From a checkpoint of a small transformer trained on Wikipedia.
Architecture: RMSNorm before each block, rotary positions, no biases in attention or MLP, untied embeddings, attention and MLP in parallel.
Training: a variant of Adam for these matrices, 346M tokens.
MLP neurons of a small language model. Each row is named by its layer, matrix (gate and up: input weights) and neuron, and shows model dimensions 256-383. Each number is 128 + 24 x the weight over its row's rms, rounded and kept within 0 to 255. Numbers have three digits each. A neuron's up and down rows have the sign that makes its largest values positive.
A block is one neuron, or neurons of one layer that tend to fire together. After each block is what it responds to, as a language model described it from the Wikipedia text at the highest values.

L3.gate100:158105152106096137124173160158154169147134146110118125139101178158094116112154134147103118148163122122189120087131161133098160132150139145075160124115120135128110148179162106127133087101136122126100106090072152137118094176126106085137158130096154093123119124112128160126102125143092139132140153148113142102155146139163160118108151138162133109158155100103118088130148097125112156136098
L3.up100:170150125145145115159117115139124150133167121099148125153108137136122095151109160123154177095113125109110156158119117113152123161108133143100105119127124119167138156173147140149117103105117109113114108106158141110165183147142122153203142135105072107121088105144161133119155154131086135123133100164103118093156125119141122105114147174136135106150128107139160143155109128094169150140140
L3.gate137:120137078157100136072155138115151139119124114108085140162111132131146117128148131096148083131128117134122142136112159134162120153138088098090141137154134120113147123125133176139146084075104099163102136141189130142107128157134099125155088155130105153112147150130114119138147126112141141158114143117107124114109153118154178127072132140154123097122159129128127147148161139107096132141155
L3.up137:094123115172126172099137142072136134113110131115088124148133109180095100086138114137115086114132141130114118105128143108162145109143121111087157145133152126142163140141147148126172135087157092160074161118123118121119102145146112145109146129136118151130108141156090131163098132127126135178130178140098152116105115137175200146101127186136132144141117138078152132202171122087159144111128
Responds to: Digit after thousands comma. First digit after the thousands comma in large numbers, mostly in vote tables (453,433; 2,515); also so/So opening words like sound, Soviet.

L7.gate118:101131142160164126165116153117114140153179126096163138139115122120108119151155122137107159127116103096134122109127090121093140147146123131143113072165119092127111121129155126149087118142175154134104092084150137136150114091125128118101097112120140124148141128139168140142172111069163123134109074102105104147103148108110123126134121133163133148128128135150099115157175116134124120122117
L7.up118:098131124085093118136093123112141125186157139098151083153123131113106092073137124104103165104124108115113112081094126093136138120151076111115099069118113093130113128127112097143116090133145151167109160198113100160121144127164116113116115123077146138157081133146104104131136126117168099147157118158117094139157149114161119111107136136142133141162114121135112112136084154140157095185113
L7.gate168:096162171117118109128125124160122126122105151122145131116122125112145135141130111156148150118128105128117152089135133146166101172168090100106136128133129110091120177099149097156137131113150125096133123078157145127153115171174126104134115102142132115111141160156130148116121173145128141136114113111098102134092146113083141091160127123072117148156092117147132148083146144112177184153131
L7.up168:113114134133154069126124114116114142108122115128106162147143132105135117137181165165134176140121130166129151117117152135097148088132131151110110129126112125154128145129167145132111124073153156123128122126127175135142183155104111162125129141147152143130100108163166106099151146087160115132141122135148118095095151125106136088126118117097126162109128135101111131120165163121157133106153
L7.gate170:130121163130103147138146108142123112171150163146120158155145116131130122146085108151149085161146111130111098125138110154145134107131118095142111079161120103126124146110155159151120148145141138079156144099119120115148142095109138088104079098119173108133117102099131148117159153139174109122119121084152149145152133158114146137142098155158172109155120129163088127125103146117128166160120
L7.up170:121167127134101149145122150135107135154137110108134110111128146120141160122144103042138127101110112118151105113123107083124122133121156092120168127094122128116177186117141119162090119158114129078103144111133125099154094170135140082113134134134146136112142098121124116104174154174141126116166131122109153123129068169124139122139110104159175144133129109136114161143122169127106128123122
L7.gate208:082112132134142118132123155133101139136129137142118113112104126172142145153167084133157138159114108153142156109151133142188150125107114178128127109120143113138100150165097105114114125135145131128170163089102070115163092119094109105119092131114145103140152101120120116149131136126150133123174113099145123098123119172126142136122140108107160107160158122161097110117159110151084152119102
L7.up208:110093175107127153171111121105102147105118143099147060148110128104129148157145117156151132157094116101130140141138131188170117157165073142129145092116129148081097119111120156137087111079093176109116112131108122116175122113100111102119133112145087128161141118155136139132143194134129128134118123123091155149171134132143161111097143092114139070147165105121147116150121140118150174129139
L7.gate262:089120131135123091144108156127064149141141137097140149102144138139115120096132149103120171136121078105099135104166113090128145130171138137099131134144107129140119129108149128132126120135162153137127166128132138139158143149132149078117096128086124147110133156131149097114173072143157109154128103144116116111131151128074128165138147156134109157142108100115080119115138132064132173149125
L7.up262:112110113135114102163145102108128169163124151101130124143126127098129128132152129147155123128167109093072160110145092097106124120131159103130101113168092126148146114143124131186118141156114139141136171135125124110160186158156122111137082117080120120159146124081121103091157125112153123131113097093113129115152130078119117139187160127152066159116150176153128148109138159144100174127125
L7.gate267:135120126115155135121127127128152091182109119101106175102144125131146090117137155098132135117109131156124111157153108110127171125128155120135147137134155155153155129098153107113102120136151108100122143150160121148134107111110119120117157128152170118096167130144134092117116147119162127102120120152126165095109117130121137124169154152106116150160145112125159131136178138063143133184114
L7.up267:085153177121078118133142132157121092147141135144147113110124121145106163133139162098145114113123124127108181115126136135090134153141137157139134156117137125071095160140140165122147154159120139097193162152167147085119143142110129177090160167118150134089126093163105151164174130107147129126136199103111124152147113124137133166143104157138143123130123146136112134068081087130119163157118
L7.gate334:110146116155104162145133143108128123120138131106109138155140122111122120147098142157169151126141094127152124090121136105142118150135132115130146177143139165133110112121114110152155136142191128141181119151114151123111152127101123107138099089073120142143108159106194131123165121153113099111133112160115151096124153121118183147122144139100105088120099131141113150089126136116102109095110
L7.up334:127124158105128142133114154122140116155147119108141141113114119142119160151124096152151131133154113135115133120168138036143134125130137118088166125102143155164119130126131127140107145153086130092132223072169122093144154131129152090164143086088126148135132117113123115108158145157092114162126137155148138105100142132151172144158150132140127086164134156150193087139127137134140160107089
L7.gate361:101118107123119135115096159161107126135151160115118088090140097112129128146168158121160152183109099169100138109108130113114109165149089103132084126130136091135153106102175138094171107154142138123140163118166104164135133121110122112135115086089140111140120133132145094098117121122117113167162111135153115111121167129124094175123125167126137141134142077144102119119125116110184163186093
L7.up361:094114112118134140104145154129114129112146157113125137137130136129134108137180136126162159170127107128110141121129125163099119141155108141127092084151106090162117108113142139105125113149148149100136180144133086155164160105098142114129114089092129136125106105138130098127105141121121149163151092154136104133113186087128117180148137153139137153153160108105084098134169161102147142183095
Responds to: Degree word "more". Mainly fires on degree words like more and very in comparisons (more than, no more, no longer), plus blank lines between tables or sections.

L7.gate39:134147132151174152116124122083111115137153180145144049108101132159121096115045064114105124147141120113073113122136197119135140189137092149148091122102114097150118153133089144119137151113117106119088094142123141156115128125112115119112103151112115159160151104166103143123140095110136116161121157162113083146127104118094117133115100136171090105121128109122132140152122120079136158153103
L7.up39:168145145125127126166123139146124113114121119171107165169130127125139125131132148115132145139171147151091129141146099096138063166095112185092122103112137115117137165154107168121098134143146076133114068120118158141106137140160091174166108176105123149086148125144166122162127186173103102180125130143118151161125126150113103070113155127134130134097109135127111126130148107121116117182122
L7.gate112:156184158122155141156154144140147132111110106131114122132112128154114142139156109119180158126139115105137153106134144098121157120114115154114148127146159114097110093141140096116179116162106141093156111126136166089120129135135132122142146184119132122134134123151117129158116095141109150155169160124108109169105169114081140130155081113172114106172090105110092119124133086150135109153123
L7.up112:115116097098152128153163134111155095137136089152163138119122151131123129115085111127146130143134130157124109103139145118126156115136148154135113106147088155178108136126157113113095164161096080167063155147134146125106132104157130091138159184089189122161161118091145118132144089133109079084120129136122156138100124126157131147129108108147124076131123134123141132142141113132111117122135
L7.gate114:157179085128121151129152158148132152146113118165119173069116147114118122113121134132139155119110136125095131166141081118135086133163136127084141156085088126129145105210145115113124067125108099129116166128172158154096122122132113116167111132113122111137142162119141145100154152151098110132112101127134119071139096156122164143162129155161139128101132107130104133173151137105133186099116
L7.up114:157088121148125094127136111117112132145089152091128150151153174102126066120123112093131162119148121142099108125124131126117095126112133174112133103114124097117145103100110107174091106079175124133141151153130128139125178079108111136160114150137156121097155123142161110115110075148090102093111127186101115111161183133164122104151136126094104141104122137106106133117135147148091122111102
L7.gate136:156176123121159106096077136116079161128098078135099096135154121160108103120133103081122145138108130134106139124133169100078122156158130137118103141127146115117088162134129136120138140107152135109088106127099151129125156115143113120104135110157077170146097173153156150132152090090093140132139111120114102112140119108125125165102151135110118136132130096133136164139126174089139133121161
L7.up136:087137181150152155082128130104117123199143156126111147123149158142147108133159156110133087148139133139131179130086129107113124135164120095120097129133111128108107124104085145163151164086134107112146103120152155135077172131125119094114161113099107139147137132134165110141140163118154080109107146111115131154168112112143132166158158104127130184110125120134128149145127143113125154113106
L7.gate173:089112121155137109112101108169113143089115162145127087112149127098101118122127142125134129158088128090084117086165088154136123142097113093114115138097107134151145146166162122090134130127102112138087148127072107130119118122096132135079155140118105132144150192110085168089132137121126105150130132134139104145110138113136118125130144169120127099145115111131148106080128121096133130143122
L7.up173:098148099148134127109142062187109094085131101127120103146155132145151088151124133142151101136124138154098159166107163096121127105160114149130124158069108100103133076107144124105143142130117094175132148114102147122103135098142143126104142162087144113093152150106075156152129188144126169143106118155094125170133134159154131098123131116148126108155121124119124111130150121122116149121101
L7.gate198:122136172130145107158101129123122091099083110125130115146146157135132142120147128134158144147157106095109114113152162094136117120125144104094099087097106082138086178130122130116135130162115090150142108131151119111103121099141114165115069107098117146066112132137160171125117095166154134152146117141112054120097166130105143142167093168134092139123165130140133125101150148133133136143146
L7.up198:114156136118119129174141140123103118084115148134139112166129154125085103147140119125129139176124142139087148112166151152190122160128158132092114131169131118116113174159139138074091112142109126133137142119073124131119112130116147140170098217107108145129088113095142145129134125157108103126114118121097092149130130161088135135105115122150147095106140155123113121128135138134110175182109
L7.gate236:110128138077088137123140139174085101108105162132146081114124111164130129130136121098171069149134128151164117118120113115120146135150071142136132100086167163080116133104103140141146096130171097145125104108097101186145162168093106191136097145116113123090129156129159106132151149136120142134106118178090125135161115152166156136137162107145110110096144112178148152137128117080104134124132
L7.up236:075130125157142138132111119146145059129112140127148132135152119110164109127129102143143140190136113113109149113132095135090106123108152123137109092155124127083174136092142156112106110166131147109173132154125147165125153137108117152104137082134121147154120124132129124130134151185126132133146129137137156124105152124142172110092128135113124117073122093119156127132133168112138121138123
L7.gate377:182124143155145158126113137115102138182084154113101114143167136086138132094114127085169076104134129124107155114087160111149149148150136125147109102112155121105150138152089141121172134119087156176147127112170151119184145128141124119141116135146097110153110105181112150129123089097149130124085131151140097109112117158125110132120113122113129161089114115104093117131200106122132136125111
L7.up377:127122149164131110117117134127122125166146093147129147120111124146135147150137124119152140130131139135102164144123127099097091146138160118126107110107100096164149135172148122123173105125111118142092108134148149111114120147158100180081131171131137144126150157084112139144118188105170118161117139110101167154165129102120124110156159135157129172098126132162126100093157148086110128122110
Responds to: Mid-word completion fragments. Short word pieces that finish a word split oddly into subword tokens, strongest for fi+re (fire, fire control, under fire); also hal+f, ga+le, ahe+ad and digits in table numbers.

L3.gate115:102137142144158131125131103135087148113091196126113101096158127114107134134108101144097124139123115115098147113141117121162135148156077080135111106075115124122122122113106141120159104125134121106161169137142100132122139137120122160129127109095130143124150118130131103140170123144150113206143123109143084133109154181109124091120140151124106132119147131120089121111154158122138148180088
L3.up115:143097149132145147117133129100095142119118122125148167122173158125110175141148125142139118127126129127106135168107113170162139136134098111158101109147083129119147105097101159152126110120127134108182174153176111139096145119136134151138146085099128129127175135111098122158159146083160162186126106133113111148156174156106139149114150181081152145122132135131136137141177172137164129173077
L3.gate149:133143143131119128141101093111128157090156111140150119118126108125149105118108116110143139148147092150077124149152161144144115121153141131139158126086129089131098132171172166115141115161090078097110150081131119121112102121137087155137151150103137120069107161158111176124158117114123145198129126142177112131108147168126131136116138161102132126133158118080147166105151148123154145151143
L3.up149:136079136139115096160126097086141175116111121063141152157109140126177132121127158097134119151137067145090149132137124192118108110142144133123118125109142058123121126156123128140134156149083094103183124115124128139106104102135111140167150173070133085095118142145104120125133101124110124148129117151140132154161159164151122141127174117112142165101150151131154118127158135119154142156133
Responds to: Line break after section headings. Newline tokens ending a Wikipedia wiki-markup line, mainly right after section headings like ===Assassination===, also after table rows and paragraph-final periods.

L8.gate74:139140130136126154165110167140105127092109101112175120113151144136152112104132132120147114118111135146087133089108130101103135107102144115119166141129129142131094152112102129073110107152133169099130142152112088126146119141067143113096105119133175116119100119152114123095136105155110097145163152123098144133089131129116138131152111159140140157170127113091103149134126123156132118172137
L8.up74:133163158136104144136116151127133131093104131055128137123101113115138126112121127160128111117153095110099117122085126141110160105125090120156140157117101144146139162118109131129143151141106121092127139115106137171073144123119141150113164128090118123052114127147132122129097160155103138142138149128098121153148126142082126112161116163155121130105170142131121126138133125147169127126110
L8.gate162:146131104109130145108087102150133117167107149138082103099140108146139114107178060100159148114129114119167109106132171130182131189134120149113173090148105117116141116112108122082129125125160120101124115117101110139101060143130121126113132119129129128133126141135134155159123135127131120154168154160133085148092124130125139109128115172067113085131135098120079127113136102111137116163146
L8.up162:119102158135096123156150071179151166154115114103175146101124083113112136148133088145096099147138118126127137125091108131165104099147125118109175103154131145119127131106148094125087167155131129104140150107121146101101149150136115092117069113122123124126121107109091105141101136155136137125120165169109153139168143135102148109121149133113166105075148115120154100112129109123169166154094
L8.gate201:114130112117124154126128117132113118137121161088147121076126122141135153149093136067137135101098107146136136122135148139112125153149158126135162106121105090116153133121157135107145131158142122155142110123167129144104138102095106133112108109111136129108094072109180111077159110173107109152134111100103113131142127151129124171119107126123159089125111138097104170130117110143142118120111
L8.up201:138145127126173165123138089148089137125137147117159119099138166118157129074138086125124118130077125144104120128122145134158134155175154153100136098135132165092128159105129117140081130079108089111117153127141109131115115101164162156124095125137113113161091123105145169124131076166120122125109123118108112115151120122113142125095123141113108112116099122045088137118113143092120130087100
L8.gate377:130145132138055115133133144119106110080107114151129127146107138138141113171143113104121100106086112140133126159116112148146132154141108151127120133067092101134112173148110142144167157158097130163127121090160157149120141168089152160085142158100114118102127134115132124142156162133120135107117112151136125093127135112139146167133126108111085103091138133122126129113095114094128130120151
L8.up377:160171132120106119128120126109116124121111138146141152105098094064154099175156113159119119130133132127126086147151135123132091118108121136154133144105132109138129134105132113139093130060125137129118156142129155107128108126117109138098144122149162115170085123141116146121088109100136132131095150089124141129131162119186124120136127126166144123100135100145160137134071114137152108132160
Responds to: Mid-word fragments, esp. Album. Fires on early mid-word pieces after a short first piece, strongest on the b of Album in discography tables; also Albion, as-s-umed, C-l-ark, St in Staff.

L7.gate68:152123094126158109120151135154150123102118104121134126106166163122137149143092092083163125142134093082098117095083136135143124137087088146161099110147138130137095116125117139173139095139164144121132107124166155106127112153101135112138112134155169129122133104130125123118121061133108093119133114142143130110101136159113149119085190130093152102148148141111115135126123167130158157120122
L7.up68:135106104081082123141109162137136111120135104111107102146120092120124145143140123093147104172132118110124139136141137136172146142151101093119091133080097127133141099126093143128140139096104146100119143141135086154126117129130123152102130117117080129115154127184128138146103139141122146134156124119183164099142130073127125088142146141096127093164148105124152127098101058129119088134109
L7.gate98:077164118153110076154134130143120097127123122093110136130110114125135141134111145117149179145162104114113125099134128083161168134165122119119123116087152121144123148140128152118108112123108125145145126141171080144118107121133102093138156167097151145108201125130119129112120112073158129125130148137141115127104120100160091128122086129161112167108189112107153138129157113103114136169095
L7.up98:147146144156179142144145099146136131104164129150132132121182154119106149135109121125121098134130127112133129131134076080166148119114139157066110115143099114146101163145154145146102113157164115162133141103100153127127130136130117142136068151086174125153114103080153138140180100161120134169115117141139163114105115130097180129082103146122139123118138100168135130145146143118095090071098
L7.gate190:108097139113146152077083127127114098168135119145090135143145098133137082177120122114149144118113144164119137115126099120128129125116155145153139115176155122149167131076136114105155141175106139153143162090137144130112155092169147123182118116080147107128129115153144138149160155136142121154140101133200160184097119101066122169133100153104150142098094123154133144117163139099150093099111
L7.up190:146138140107118136117128135107127109097131070117138141102148094155119155136130133073129136138145115129157099138108109119128113106086132179113088135142173113165160142147181166161139149157080153161090126142143138135151087166130187106130139094138150154139130176137126156153153132150084161158119169086090147125160128134149118142115115137129108129160101133143129103126110140098134084163108
L7.gate207:159107093138169128097126119146069137160124160084134105119121121116115133128134083058157164148117102153132122103136119105139157161129106133131145103125127147142147142120154135110105097178148133157135127122157126128095105130100117139151153142102061108175149116154143138114131121097179087140113166111123143128126118158120120119089109132115098150135158102132139190127145121100083151105098
L7.up207:137151128119121148147133133134146126141134117094103086096186111117100127144134152101096135120107111133140131104129100102144125105085113151154122121134147139136148109143170145130107152164150179147172105174114142088151121164173099176136142125098111128123145108117136081145112155137143151122110196114099142161078158177098137169088130094134122121133079109140147096075120126141131085173141
L7.gate252:160148105150156095156135078119087122128056126173097148103127145160120169141143113162130141112126093115127133115102116097148056154124146141129155144110135094143125126112135163094173124142111112121137131092152112105127097123123137140116135158097115181067134104147107182173104162129110139134120150104152160126082102127107126167137109148170138140142134119088145126135160136130157121132103
L7.up252:177144118133152105111102081113133134142132146137128136104117168107131126090122101128150148130124138114120126125099122126154123095154140144110153126086176135153131142138143129133140080149168090161111138153189109149156096148093132114123144113106145142091092149097152159121081110112138134156148151155150160108126130126109101124136128181117079165147123126104129142132090138138125095092101
L7.gate261:123169112098120133141137122115094131149136135096096062118127098123135147171134096147124097126109107109107098105100141109205123157158134101124126124131124110122093135108148117129147112171105153133146100101185125156115112131108132090127127110114142098123109121148130134126150174100121181111128147115152129162119117117130146159116093158096139061156114137107102118124128143092140123158113
L7.up261:127135089110144133135145114137132069120119121144127136099120128118121114133112137132110178148104138137152135120159134120126169153153089127100107117193103132167165118119098102152152105142154120151116129099097181114095136115133132129151162134113153114129104096125148126132129133108113129121139118109122103104067148166138129129147094125113080154131126172142169118119113148127096149107106
L7.gate266:126172087093130160130135119100143108137107125130109121158145170120109148150120151168140182130093104105107145156128095092120145137168133118145142140114118122148118105129154143105124131194125195158139148132132123132106142119138123142135122094106100150121125105166092088113141167149105160128159134111139096096118111128116122178105108140124117161143104121093129126111125121144118148119120
L7.up266:169179086105121129125126155111116172124091122161146110132117115131115100110118151121101124121129157114124099114110128112149145141161105115145136145150140181105172153158130178127117101165100133121121097140103128164084127159094148164130129087107098156153158141123078128141151174110109089107111101148105111124141127158120137109086175116114143096116092114153131125163107136094071120156114
L7.gate358:154126104117130135110133122159119160158118112128143121158120107128120119093112117119128125131086089096104151106097078115149153135179094113114150130114151122129105155086134120149115109111130152134155149144113120126120114112122097088144117115099096166101115096116137135120150145157137125099074111085116141150111158153128136118106084138118135142109129127125141150096147145096129140146111
L7.up358:154151117100131118147134110131151116129094078130172136165110143193120151123093103142136122132131116126145151085118086061122109148111092089136133137134137130149113127102122106150136082132136110127079129128148129109098149109161135088207166108079125112086102103086173121171135128106107146133103085140094133120136112114133126131114150127154140124146124122113098123146126107072125085107126
Responds to: Wiki section-heading markers. Fires on the == and === heading markers that open a line before section titles like Discography, Career, Guests, and on word-piece fragments inside words such as Pub-lic-ation and app-lic-ation.

L3.gate170:127118089142172089082103109122107055165119128163100116124112108107145105071104113137150152110129137100111116101148140138175116129150140131169189123144138152094111115086136119106142152116107100119127114092134111129165147108170115157134086100138114149128130095141147153148081144116144177150127096131179118100107110139101097131180134139094088123142103095109126152156153128109142132127112
L3.up170:116073145134141114150085112119122135128117173161112163122131132100133155126132192158144137141142119137120097143148156139161087101150116138134123103146120155151107093074100088119126149119112114106126146120140103117113143112135094130124129069130152107108148083142121174172090120127122146145106117155157156148102159164120131132145110104121125106101098119133111120145164129153127105135162
L3.gate275:141145133122164154123088106123083088133121138190113131070169155134159102122125109107153098169102137104134146159140158117155161158121165073156142121106125093090094147164119150130160122117147127144154139115117130090171108089130141169144152131141130159135124110117139111104187107189118126109182142133138146099126122173101121134123137156106129119125121142123120128149156111109166113117131
L3.up275:140150128151112161144111143147149123129127137125102133083086152129156119107134073137132110166143123142118143167139104108158108101136136102132149111169125081134131137134141088123093151090146115134150125133116183115138129098144136155130143108154137125138153056133150156127122110138134137130146150150134144136126132074128145099169120075117117101130175148131120150095130155124083133163120
Responds to: Mid-word "l" fragments. Word-piece tokens inside split words, mostly a lone "l" or "l"-syllables (al, el), as in Bib-l-ical, Devi-l, B-l-unt, Nep-al.